python train.py --n_layer=9 --d_model=160 --n_kv_head=1 --vocab_size=16384 --attn_scale=0.125 --init_std_o=0.0241 --lr_mult_o=0.66 --lr_head=0.00912 --decay_fraction=1.0 --seq_len=512
MLP neurons of a small language model. Each row is named by its layer, matrix (down: output weights) and neuron, and shows model dimensions 32-159. Each number is 128 + 24 x the weight over its row's rms, rounded and kept within 0 to 255.
A block is one neuron, or neurons of one layer that tend to fire together. After each block is what it responds to, as a language model described it from the Wikipedia text at the highest values.

L5.down18 [132  91 104 132  74 168 122 119 124  98 143 111 133 118 128 164 135 126 108 118 119  79  92 131 174 142 171 120 115 108 160 126 115 105 117 127 140 127 102 145 104 151 124 110 116  86 163 143 117 116 119 106 132 112 100 153 128 141 133  74 135 103 129 132 144 124 164 119 137  99 178 124 144 104 142 117 151 115 208 114 125 179 105 160 148 115 120 165 139 143 116 126 107 111 153 163 130 165  97 142 125 118  91 111 154 124 136 120  88 125 187 123 136  95 159 134 130 146 147 101 179 112 140 151 102 156 127 105]
L5.down74 [141 146 120 179 128 120 105  98 125 110 134 148 157 159 131 128 140 157 100 117 163 135 108 168 116 152 126 133  96 144 100  95 120 119 160 121 133 118 136 108 134 144 171 122 157 138 135 147 134 141 101  95 163 149 143  90 134 107 123  91 117 145 128 120 109 174 132 128  97 102 146 149 117 102 146 119 137 143 138 106 130  95 153  97 120 116 128 133 126 120 144 105 136 139  89  98 144  83 151 164 120 109 172  97 151 160 139 119  89 152 165 117 129 128 117 124  82 132 126 125 116 144 168  70 141 164 129  77]
L5.down99 [104 109 160 170 158 133 110  90 124 125 140  86 132 111 150 117 113 140 161 163 132 122 122 127 154 127 114 133 121 104 145 123 134  98 157 132 110 110 125 118 128 109 139 162 112 127 114 147 150 134 143 104 159 122 128  84 130 127 114  87 162 155 133 145 149 135 142 153 138  93 108  74 143 109  99 119  77 119 164 168 198 133 101 116 138 130 123 136 137 127  98 100 169 150  95 125 157 115  90 152  85 153 134  91 106 131 129  99 110  99 121  73 123 123 130 106 120 169 138 104 142 171 113 134 175 119 179 111]
L5.down103 [157 105 132 171 116 142  95 134 121 139 122 149 110 151 125 102 118  83  88 152 208 115 149  95 141 124 168 142 121  80 151 106 134 142 158 136 168 150  89 102  73 141 130  69 162 153 115 129 155 105 116 108 140 130 160 154 118 128 131 136 102 141 138 143 128 118 151  98  94  92 127 128 116 187 128 122 143  89 105 108 144 124 140 104 118 127 114 122 139 140 141 126 159 128 149 162 121 136 103 125 137 158 133 145 120 118 144 145 115 113  98 151 127 129 163 143 146 150 127 120  98 134 140 111 134 161 120 120]
L5.down141 [176 177  83 121  49 160 131 166 133 108 115 141 105 148 134 148  98 144  93 145  99 149 113 156 117 158 136 138 107 115  98 155 166 137 126 109 175 154 116 148 133 138 126 101 141 160 163 113 113 133 148  99 153 134 121 149 115 122 120 116  94 117 129 102  91 129 115 107  85  90 131 133 120 126 168  64 134 139 117 131 139 124 145 133 140 121 169 122  82 116 148 106 157 118  83 100 119 121 142 155 130 117 110 137 152 138 114 122 121 127 137 144 137 144  89 119 139 155  93 134 132 121 109 107 142 151  84 147]
L5.down145 [133 118 120 163 121  86 126  82 144 106 142 130 107 104  99 119 111 155 128 125 127 118 161 165 136 119 116 109 138 153 126 147  69  97 129  92 184 134 121 127 160 161 101 140  88 109 171 106  88 124 105 148 156 117 157 118 135 119 120 106 143 115 107 169 141 152 161 153 129 116 145 122 100 115 132 118 155 125 147  77 177 125 139 139 137 110 111 147  86 144 156 117 117 176  96 116 154 129 102 108 127 149 166 127 138  85 155 108 142 151 173 111 115 153  86  87 107 121 128 188 131 103 120 106 143 111 130  85]
L5.down180 [134 121 136 174 121 107 117 128 135 151 148 124 144  93 103 117 103 145 136 110 145 135 138 168 106 155 132 102  22 101  73 147 131 143  95 177 157 155  98  91 153 125 143 152 142 146 138 147 121 145 113 137 133 122 145  94 100 137 103 141 110 140 115 128 136 106 128 110 165 136  87 101 107 129 110 163 149  86 110 153 155 122  86 139 116 130 147 154  96 133 138  91 137 143 149 113 139 154 130 108 150  80 109 137 145  85 121 138 135 129 148  94 167 111  94 161 123 131 114 111 129 133 122 131 119  84 142 126]
L5.down183 [115 154  97 137 141 117 178 148 161  98 145 149 151 137  89 138  90 149 124 147 153 102 176 102 141 122 133 145 150 116 125 127 108 140 175 113 196 158 155 107 117 106 120 134 116 168  55 149 131  80 116 157 115 133 153 153 142 100 135 152 138 136  99 131 130 135 130 158  99  76 102 125 138 135 132 136 133 117 121 121 118 124 182 143  95 123 111 113 145 133  97 113 150 124 150  90  93 137 124 109 112 142 149 116  96 138 130  99 154 110 113 132 138 133 161 129 130 110 164  97 133 109  92  83 136 132 107 174]
L5.down185 [ 96 101 151 102  92 154 111 112 137 106 117 156 119 137 130 112  84 101 155 162 128 145 154 194 126 121 145  94 128  74 111  95 138 152 154 153 115 148 108  96 148  89 115 147 154 144 119 148  97 146 111 171 122  98 123 130 109 132 115 146 126 125 174 100 166 103  92 138 128 165 134 138 150 157 126 119 125 115 184 195 118 133 126 106 148 119 133 143 180 119 102 154 138 157 146 156 136 110 111 139  73  98 134 102 149 153 101  97 121 125 119 122 136 160 115 174 145 106 146 139 109 124 119 180 127 143 139  88]
L5.down213 [145 127 133 151 138 128 139 164  71 131  87 134 181 100 141 122 148  94 129 140 151 109 159 163 123 102 125 102 157 133 109 110 147 140  91  95  57 138 150 149 113 152 151 125 165  65 176 108 120  99 130 118 118 107 136 120  87 158 146 104 135 113 137 124 118 124 150 143 138 160 133 140 122  60 115  96 119 140 128 134 132 119 108 113 123 136 180 139  71 130 169 127 133 169  66 113 114 128 149 107 119 140  94 138 119 110 111 152 137 119  74 133 144 138 111 135 122 126 117 105 171 107 152 118 104 115 144 114]
L5.down216 [123  57 144 119 125 136 109 121 210 115 137 127 139 153 106 101 126 153  98 137 160 147 114 117  97 127  77 131 156  92 138 128  91 125 104 152 158 112 115 136  81 159 139 135 152  97 160 116 124 112 113 167 147 137 145 144  96 120  89 140 130 108  88 175 130 140 113 133 183 178 144 114  45 107 152 110 170  97 139 115 119 154 103 123 105 151 136 121 115 116 133 128 166 113 122 143 143 144 132 101 124 122 132 149 104 122 107 132 140 141 157 116 138  96 102  91 137 142 125 137 125 119  89 106 125 118 152 129]
L5.down237 [145  97  99 150 136 141 144 151 114 135 141 114 142 105 117 142 189 101 119 135 205  97 116  90 103 110 136 125 135 120 141 109 133 141 133 140 105 140 106 159 146 113 108 114 148 119 113 138 148  80 136 146 110 124 144 112 110 100 139 114  68 123 113 149 130 120 162 150 100 129 144 102 127 146 115 131 146  89 128  57 130 110  97  92  98 133 153 155 152  79 165 118 154 150 126 158 147 147 120 120 120 161 131  91  89 118 167 108 131  99 104 156 166 187 116 120 146 169 129 130 123  91 119 118 135 116 108 163]
L5.down243 [119 149 124 123 121 161 152 135 137 175 130 159  88 115 125 137 111 129 118 124 159 104 141 123 151 141  99  94 128 162  98  76 145 133 116 125 139 128 129 138 129 134 137 126 143  84 145  90  63 118 105 125 149 150 115 130 104 127 122 137 136 117 119 144 127 100 156 104 134 112  96 110  98 130  93 124 110 113 150 106 122 112 110 125 135 126 139 126 144 103 122  58 170 117 184  96 152 153 109 127 139 164 151 142 124 122 135 143 188 124 100 126 153 164 124  98 185 186 118 134 173 132 141 148 127 108 121 117]
L5.down247 [130 134 140 137 157 128 154 141 130 115 139 126 131 125 119 111  74 113  91 106 107 120 115 117 118 123  69 153  97 145 121 143 124 110 120 105 137 168  93 159 141 127 137 129 137 139 111 129 126 143 157 140 148 123  98 131 118 123 157 108 152 113 184 176 120  74 149 149 136  89 152 132  96  98 147 124 210 126 118 142 151 167  95 105 110 138 114 130 172 132 134 122 112 137 127 118 138 168 153 118 118 134 147 107 134 140 147 116 109 142  95  81 120 132 136 101  80 151 111 174 119  81 123 124 153 108  98 124]
L5.down273 [138 175 163 134 140 137 157  98  79 156 139 111 142 114 145 118 138 135 162 113  89 147 122 140 145  74 123 103 152 113 106 109  90  93 108 113 110 122 135 111  78 137 132 108 129 158 129 127 158 149 110 161 103 123 159 119 106  69 153 176 118 117 117 104 123 117  97 155 124 120 118 159 160 143 139 126 134 125 145 107 156 117 123  89 115 128 116  93 122 130 116 171 110 141 125 142 149 138 149 106 119 171 138 135 121  82 160 160 162 151  62 115  90 130 141 133 113 127 115 111 129 121 113 125 124 137 185 104]
L5.down312 [138 145 136 140 132 124 109 168 182 150 129 101 110 110 133 162 190 118 147 137 112 139 129 104 136 150  60 154 116 119 170 158  81 107  83 121 146  99 105 156 100 189 103  72 145  96 133  88 125 113 140 113 136 150 124 125 135 105 133 122 139 160  89 115 126 104 139  94 149 160 152 119  97  86 131 103  95  99 112  95 117 118 133 156 114 121 115 121 124 152 144 119 133 154 111 105 114 126 165 137  86 120  92 179 147  96 136 110 134  97 135 154 132 140  75 128 130 152  96 144 136 134 151 133 130 114 164 155]
Description: Fires on "and" (sometimes "or") joining two parallel words or phrases, e.g. written and directed, safety and security, Early life and education.

L6.down162 [137 121  85 104 185 148 142 175 110 150 138 102 156 138 140 123 149 129 103 151 115 147 144 118 133 163 127 132  93 127 124 147 142 150 157 144  84  90 147 117 143 143 147 121 103 124 125 161  92  94 132 104 150 114 143 128 133 128 123 135 157 110 129 163 125  86 149 105 116 143  77 111  94 117 160 139 131 148 149  80 110 126 126 136 142 145 129 158 122  40 148 148  86 169 160 134 118 127 104 134 134 127 144 147 133 138  94 135 146  99 150 119 136 128  88 122 117 170 137 136  94 151 168 129 122 144  81 133]
Description: Mainly "and" and "or" joining paired nouns or adjectives, often in section headings like "Awards and honors" and "Distribution and habitat", plus some mid-word fragments.

L4.down7 [176 119  74 157 147 113 139 118 112 139  95 144 172 113 106 157 126 106 106 114 140 141 115 103 165 163 120 113 108 122 131 187 119 101  94 133 107 113 121 142  88 140 139 108 123 155  86 131 137 106  92 142 171 163 133 123 176 107 122 133 161 171  85 129 125 131 112  72 154 124 102 112 121 135 126 125 107 133 169 136 127 141 130 122  94 116 120 149 130 156 110  92 170 138 144 122 145 120 122 101 169 123 141 135 146 151 183 159 137 124 139 137 111 127 127 110 112 161 155 166 143 117  71 121 161 148 162 143]
L4.down55 [165 100  80 156 147  98 112 121  89 127 146 145 119 130  90 124 136 123 123 149 135 135 126  95 104 134 101 132 142 101 111 164 119 148 104 153 137 112 121 117 139 136 111 112 125 117 128 109 136 106 138 118 146 148 117  93 140 101 106 125 144 102 115 124  80 122 126 151 148 143 162 127 102 142 133 122 129 139  89  92 145 115 166 150 117 155 170 125 169 137 169 136 108 127 135 117  80 123 135  99 113 127 127 129 151 154 149 159 100 126 164 129  82 131 120 178 105 158  96 124 106 101 116 115 113 150 111 114]
L4.down132 [164 128 101 156 130 127 132 108  90 140 131  91 108 156 144 137 117 145 114 118 129 134 127  91 156 137 138 142 186 112 109 136 137 153  97 125 136 130 129 133 111 130 161 112 129  98 166 112 161 124 105 112 175 153  97 180 126 185  87 115 116  95 145 143 135 116 149  97 172 149 139 131 180  65 142 149 103 151 130 125 110 148 100 124 104 125 112 110 123 101 129 107 133 139 103 136 152  62 148 144  91 126  88 118 111 113 153 103 108 168 136 127 127 117 140 133 131 124 101 128 140 143 147 130 120 113 122 164]
L4.down241 [125 176  69 113 159 133 100 177  92 123 142 146 117 114 125 125 120 172  76 147 134 139 113 172 179 165  91 144 126 129 130 152  96 108 151 102 154 123 119 172 160  96 140 114 138 143 160 107 154 130 160 141  91  96 117 117 166 124 156 168 101 129 129 125  86 132 120 111 105 118  92 149 133 151 165  80 118 144  77 105 130 120 141 133 133 134 133 151 122 115 144 126 128 102 157  95 154 128 141 143 146  99  95 132 133  79 152 123 126 135 162 155 158 121 122 141  95 105 158 146  99 133 154 139 118 126  91 175]
Description: Mostly the word and right after a plural or abstract noun, joining noun phrases, as in techniques and, skills and, equipment and; weaker on of, which, that.

L6.down84 [126  78 148 130 115 135 163  97 140 158 150 121 141  92 144 142  94  99 140  97 130 124 143 113 130 117 110 142  91 167 145  96 148  90 140 115 141 117 103  68 108 159 121 124 130 140 147 139 190 138 159 118 156 120 124 138 115 106 119 111 120 139 207 128 127 103  95 125  98 133 129 154 122 134 111 144 159 118 124 102 137 159 174 128  88 112 101  83 138 141 161 133 175 141 145 131 111 124 107 108 113 143  96 117 160 127 131 115 128 107 138 125 152 134 167 140  78 108 134  72 154 128 166 134 128  95  67 122]
Description: Fires on "older" in census text ("65 years of age or older"), on passive participles after "was" (known, named, selected), and on line breaks after "= Title =" headings or infobox fields.

L4.down85 [149 119  99 128 135 146 109 145 108  91 160 118 137 138 135 162 129 122 102  94 115 129 144  85 137 153 153 113 104  94 112 151  99 156  78 127 185 135  67 113 171 120 143 108 129  68 100 128 139  82 106 144 121 120 116 108 132 168 114 117 112 149 112 139 139 121 130 147 140 131 171 180 150 138 125 147 124  89 136 126  97  92 182 166 128 122 111 125 148 145  85 127 105  96 148 121 135  84 129 123 143 134 156 148 120 139 143 124 113 125 153 170 119 146 110 139 117 145 145 178 129 129 106 177 145 106 108 155]
L4.down115 [190 163 110 136 159 100 158 101 117 113  85 150 152 168  92 122 124 133 155  95 149 131 126  67 128 104 100  90 157 122 144  96 206 130 134 140 180 110 161 108 137 115 161 123 130 108 119 124 136 133 125 151 102  95 169 106 126 146 151 144  89 105 152  61 103 130 117 120  80 136 132 153 148 150 132 122 115 139 126 127  81 140 141 145 142 154 103 117 125 177  96 139 128 109 149 113  97 141 128 127 133 131 123 140  95  91 104 117 146 134  95 120 150 152 142 144 140  92 179 126 151 159 139 129  95 128 150 117]
L4.down255 [150 139 131 150 116 122 117  77 107 129 111 139 133 116  94 162 141  73 156 122 117 177 108 106 109 130 130 121 136 124 111  85 130  98 146 140 107 123 139 124  94 112 123 117 146 117 106 128 150 127 143 145 158 102 119 189 102 150 134 118 148 141 153 134 143 139  90 134 147 130 110 130 131  87 145 136 106 150 151 140 128 154 108 122 152 121  96  68 131 147 121 147 146  96 140 106  98  80 134  94 122 105 129 136 131 125 128 148 100 175  89 103 155 204 152 108 180 126  86 117 111 118 102 134  82 127 139  86]
L4.down313 [139 151  94  98 144 125 160 164 121 166 130 124 120 126 111 108 127 163 131 153 126 150 138 145 132 133 116 147 119  94 194 157 115 125 129 163 114 123 151  75 126 138 135 134 183 106  97 129 115  92 158 141  89 115 107  95 120 122 124 162  87 154 188 126  55 101 152 103 106 146 117 153 122 157 140 138 147 137  86 132 124 147 124 132 137 138 136 121 142 112 129 129  94 112 124 112 140 119 160 155  89 123 123 150 104 171 132 139 123  68 103 118 158 168 151 142 103 102 126 132  83  98 148 151  88 141 113 149]
Description: Words naming a person's role, job or title, usually after "was", "became" or "a", as in president, member, footballer, professor, co-wrote.

L5.down10 [135 168 107 130  95 163 167 127 182 127 130 141  97 125 112 118 151 171 108 121 131 122 107 131 141 127 135 160 125  83 131 120 129 139 159 146 160 117 118 109 142 158 135 135  92 125 126 108 121 105 135 161 101 170 133 127 132  66 166 142 106 150 100  94 132 109 152 164 137 100 133 131  89  95 107 130 121 123 136  99 116 133 164 151 121 103 127  95 105 131 123 114 105 108 127 125  83 152 151 127 134 110  98 139 132 206  84 125  68 139 137 149 145  96  65 143 139  96 142 165 140 124 143 123 108 109  95 144]
L5.down25 [163 135  70 124 123 104 129  94  83 136 122 169 132 115 149 165 155 116 162 131  81 159  66 148 134 172 128 103 150 149 114 159 125  94 125 130 106 125 141 135 125 145 121 109 123 130 126 129 140 114 157 117 160 123 130 137 161 111 148  90  99 153 148 127 167 122 124 135  99 101 113 110 116 121 147 117 146 158 155 149 128 103 117  88 134  86  71 121 100 113 181 115 122 133 112 105 146 130 164 104 106 129  93 126  93  95 164 127 127 160 121 144 129 147 138 111 154 140 108 108 176 150 140 105 174 105 149 141]
L5.down79 [109 140 116 122 143 152  83 119 189 133 110 149 108 124 115 139 140 139 131 138 141 139 127 116 166 155 126 159 121 104 103 145 124 122 150  79  87  90 124 161 107 144 127 138 118 101 115 151 134 137 109 146 106 132  99  97 120 121 134  93 128  97 121 121 139 114 137 130 130 115 122 131 159 135 132 141 107 144 108  28 144  90 149 114 115 125 138 129 181 158 139 121  79 109 152 164  94 116 143 101 152 130  79 107 149 138 160 152  91 128 146 148 115 127  77 177 140  92 121 132 152  92 132 135 152 149 141  99]
L5.down97 [142  97 111 160 145 101 103 146 203 159 143 142  97 105 142 122 145 144 115 110 145 144 118 117 121 170  95 119 121 125  89 149 166 106 129 168  87 112 100 119 127 128 159 167 100  94 137 123 130 141 127 111 123 139 163 109 135 177 174 101  83 112 110 148 151 100 116 120 137 125 138 129 110 169 135 136 174 113 104 116 113 102 158 113 125  89 123 146 122 108 115  88 172 113 138 148 168 143 139 120 129 126 159 109 157 134 101 145 164 138 164 111 134 130 160 120  85 146 115 152 106 121 135 112 137 132  70  94]
L5.down110 [154 138 194 145 108  89 138 120 145 118 112  98 115 140 121 156 139 142 108 110 145 133 185 129 117 136 110 130 138  78 125 170 125  92  67 154 137 155 118 155 113  96 141  97 123 127 148 101 147  77 123 126 136 130 119  79 150  75 161 148 130 121 125 150 129 141  88 146 134 128  94 141 135 125 140 134 153  94  81 120 122 112 124 160 133 126 128 121 141 123 132 165 164 156 135 140 118 140 127 114 137 130 159 125 141 150 145 140 132 128 143 110 134  82 126 123 108 125 127 173  44 126 104 124 100  78 147 133]
L5.down120 [179 139 142 101 105 130 164 155 132 149 136 165  97  82 117 118 102 101 100 112 179 144 122 135 131 157 153 146 133 147 141 157 111 112 156  72 109 105 125 131 148 171 134 128 119 133 130 116 138 135 140 102 143 149 149 124 107 100  89 136  87 104 133 147 141 124 110 144 138 131 157 155 143 143  92 139 165 109 162 176 128 133 124 139 153 113 154 137 150 107 115 134 112 129 114  86 145 109 120  97 102 169 128  94 107  96 132 124 117 134 124 125 140 125 118 125  76 106 131 127  94 162 109 101 122 124 127 116]
L5.down150 [123 152 110 115 163 124  87 138 120 144 161 126 142 100 159 156 114 109 142 127  71 165 146 116 103  97  74 125 175 118  91 163 101 138 117 120 155 119 127 109 123 120 105 104 159  97 178  80 152 112 109  63 125 139 116 153 124 117  85 158  83 147 127 135 118 104 154 117 117 118 125 135 130 110 104 151 119 156 184 122 124 133 149 139 112 116 115 122 137 130 106 162 100 133 120 108 136  98 190 145 113 113 132 129  83 115 136 148  93 130 152 139 109 135 143 163 121 126 130 105 106 157 146 149 155 122 164 141]
L5.down167 [137 164 157 136 137 139 101 113 132 139 127 111 118 167 153 101 142 114 143 101 105 134 105 150 147 130 132  96 190 130 112 127 150 163 142 147 215 103 127  96 125  98 137 159 137 112 147 125 134 109 131 105 127 176 129 131  62 112 137 103 124 142  98 144 164 136 156 131 164 140 147 142 143 106 148 159  57 119 104 122 131 122 129 105 111 125 141 143 106 184 100 113 129 165 108 132  92 103 140 134 131 140 129 120 120 102 105 118 104 116 147 175 134 151 129 123 103  87 127 103 157 146 121 120 128 130 123  68]
L5.down168 [121 188 158 142  78 118 144  88  91 147 161 108 144 123 114 139 122 120 134 109 102 147 126 147 156 140 117  69 131 149 145 109 124 127 130 125 156 145 101  97 105 132 148 131 143 121  96 161 147 117  99 124 167 167 128 125 126 156 125 152 123 140 104 133 121 107  84  98 138 170 154 109 158 120 124 134 103 127 145 146 137  98  79 106 139 118 141 188 117 128  71 129 130 123  98 108 144  90 137 118 117 161 133 172 135 127  89 102 128 104 101 154 138 132 150 121  93 131 113 136 114 150 151 103  93 143  89 120]
L5.down173 [131 120 113 128 114 151 138 103 151 106 149 133 162 145  69 135 127 132 118 137  79 115 120 166  99 124 146  84 117 125 141 108 127 148 143 117 180 150 127  85 115  83 156 137  93 113 137  79 110 102 124 138 171  90 145 126 133 106 125 137 107 133 126 110 129 105 123 162 109 128 161 127 103 176 109 149 106 155 122  95 137 121 166 118 125 117 161 142 131  83 143  81 108 116  92 132 123 124 118 128 127  92 148 100 171  99 134  78 178 122 126 113 134 163 158 107 148 103 118 179 133 107 142 164 133 113 149 177]
L5.down207 [126 157 109 157 136 108  65 120  89 166 132 149 116 109 159 132 159 152 178  91 128 141 155  96 134 161 117 106 143 149 129 128 166 136 122 136 134 158 112 137 158 152 115  98 192  80 166 109 132  79 126 118 117 141 128 137 108 157 150 112 117 148 125 137 199 119 138 151 142 136 159 118  92 105 105 122 106 160 105  63 120 122 112 131 127 137 119 140 141 157 153 113 160 135 122  96 118 109  92 118 162 124 130 126  93 165 129 104 120  72 124 117 156 146  98 160 136  97 140 121 169 119 133 143 113 114 104 158]
L5.down215 [133  92 120 116  99 141 115 127 110 116 130 110 163  95  95 138 125 160 136 102 140 116 136 111 140 154 105 106 111 157  74 145 115  90 127 114 150 124 147 154 122 194 139 147  68 130  93  87 125 130  90 147 111 102 133 148 151 151 128 127 159 149  68 123 162 122 120 111 135 154 117 130 117  88 147 106 126 174 171 174 137 133 113 114 118 122 163 133 113 127 140 159 156 123 109 117 110  90 157 123 162 149 101  93 107 105 139 149 130 136  97 168 102 165 105 119 108 147 103 132 133 146 114 112 164 112 126 155]
L5.down239 [174  90  98 139 134 123  92 121 126 116 117 159 126 100 106 165 133 147 149 143 124 127 144 125 143 145  77 149 113 128 133  85 150 119 172 143 136 184 147 136 121 124  95 150 112 142 125 121 127 140  97 139 127 136 139 151 129 125 112 116  97 122 145 155 149 129 173 150 153 160 131 135 115 130  95 142 162 137 144  60  96 164  91 128 151 123 122 134 124  87 143 140 129 154 127 140 147 169 142 136  93  83 154 117 123 117 196 102 134  80 120 145 131 110  98 143 132 131 178 148 167 125 100 156 120 133 117 144]
L5.down274 [137 130 106 131 123 184 100  93 113 164 117 154 112 156 149 131 129 107 121 131 171 124 113 127 155 139 143 152 153 146 156 130  89 162 125 115 130 193  97 115 152 128 139 102 155 131 123 100 135 155 101 123 116  88 179 179 132 128 122 134 111 136 106 123 153 110 179 156 127 112 168 120  94 120 131 117 133 124 159 103  97 165  82 129  85 136 140 129 124 142 145 133 129 166 102 112 135  86 139 105 127  93  97 116 132 116 121  82  71 116 112 146 144 123 133 153 141 113 100 126 111 148 132  95 111  88 100 121]
L5.down292 [ 99  72 120 100 127 149 142 130 138 162 133 156 139 139 177 156 104  99 108 172 168 146 138 164 118 112 106 138 155 146 134  94 108 134 104 135  94 142  90 133 120 128 153  72 148 123 168  96 101 163 149 144 125 137  97 176 147 122 142 138  73 137  92 174 122 113 102 130 104 136 135 135 119 139  84  94 147 125 118  97 133 122 163 134 119 120 112 160  89 116 126 120 121 131 100 110 161 120 109  83 133 133 123 106 127 120 109 141 140 112  98 124 139 177 146 176 127  90 136 153 143 131 151 166 106 140 122 173]
L5.down297 [123 138  87 179  72 119 110  98 123 129 132  95 148 128  90  99 132 116 138 120 124 155 130 152 119  75 151  95 167 112 119 135 118 112 146 184 141  93 118  87 146 124 110 125 130 141  87 124 131 131 114 102 116 140 125  71 107 151 110 146 113 128 110 167  98  88 140 116 129  97 127 105 175 160 138 164 138  85  94 137  87 120 128 127 108 124 158 124 145 127 123 162 123 122  98 120 136 139 173 126 144 126 126 120 104 180  89 175  97 147 151 123 136 152 138 154 101 136 140 137 105 148 149 129 160 156 131 104]
Description: Words inside the "is a/was the …" phrase that defines a person or thing in Wikipedia openings, e.g. soccer, former, first, journal, film.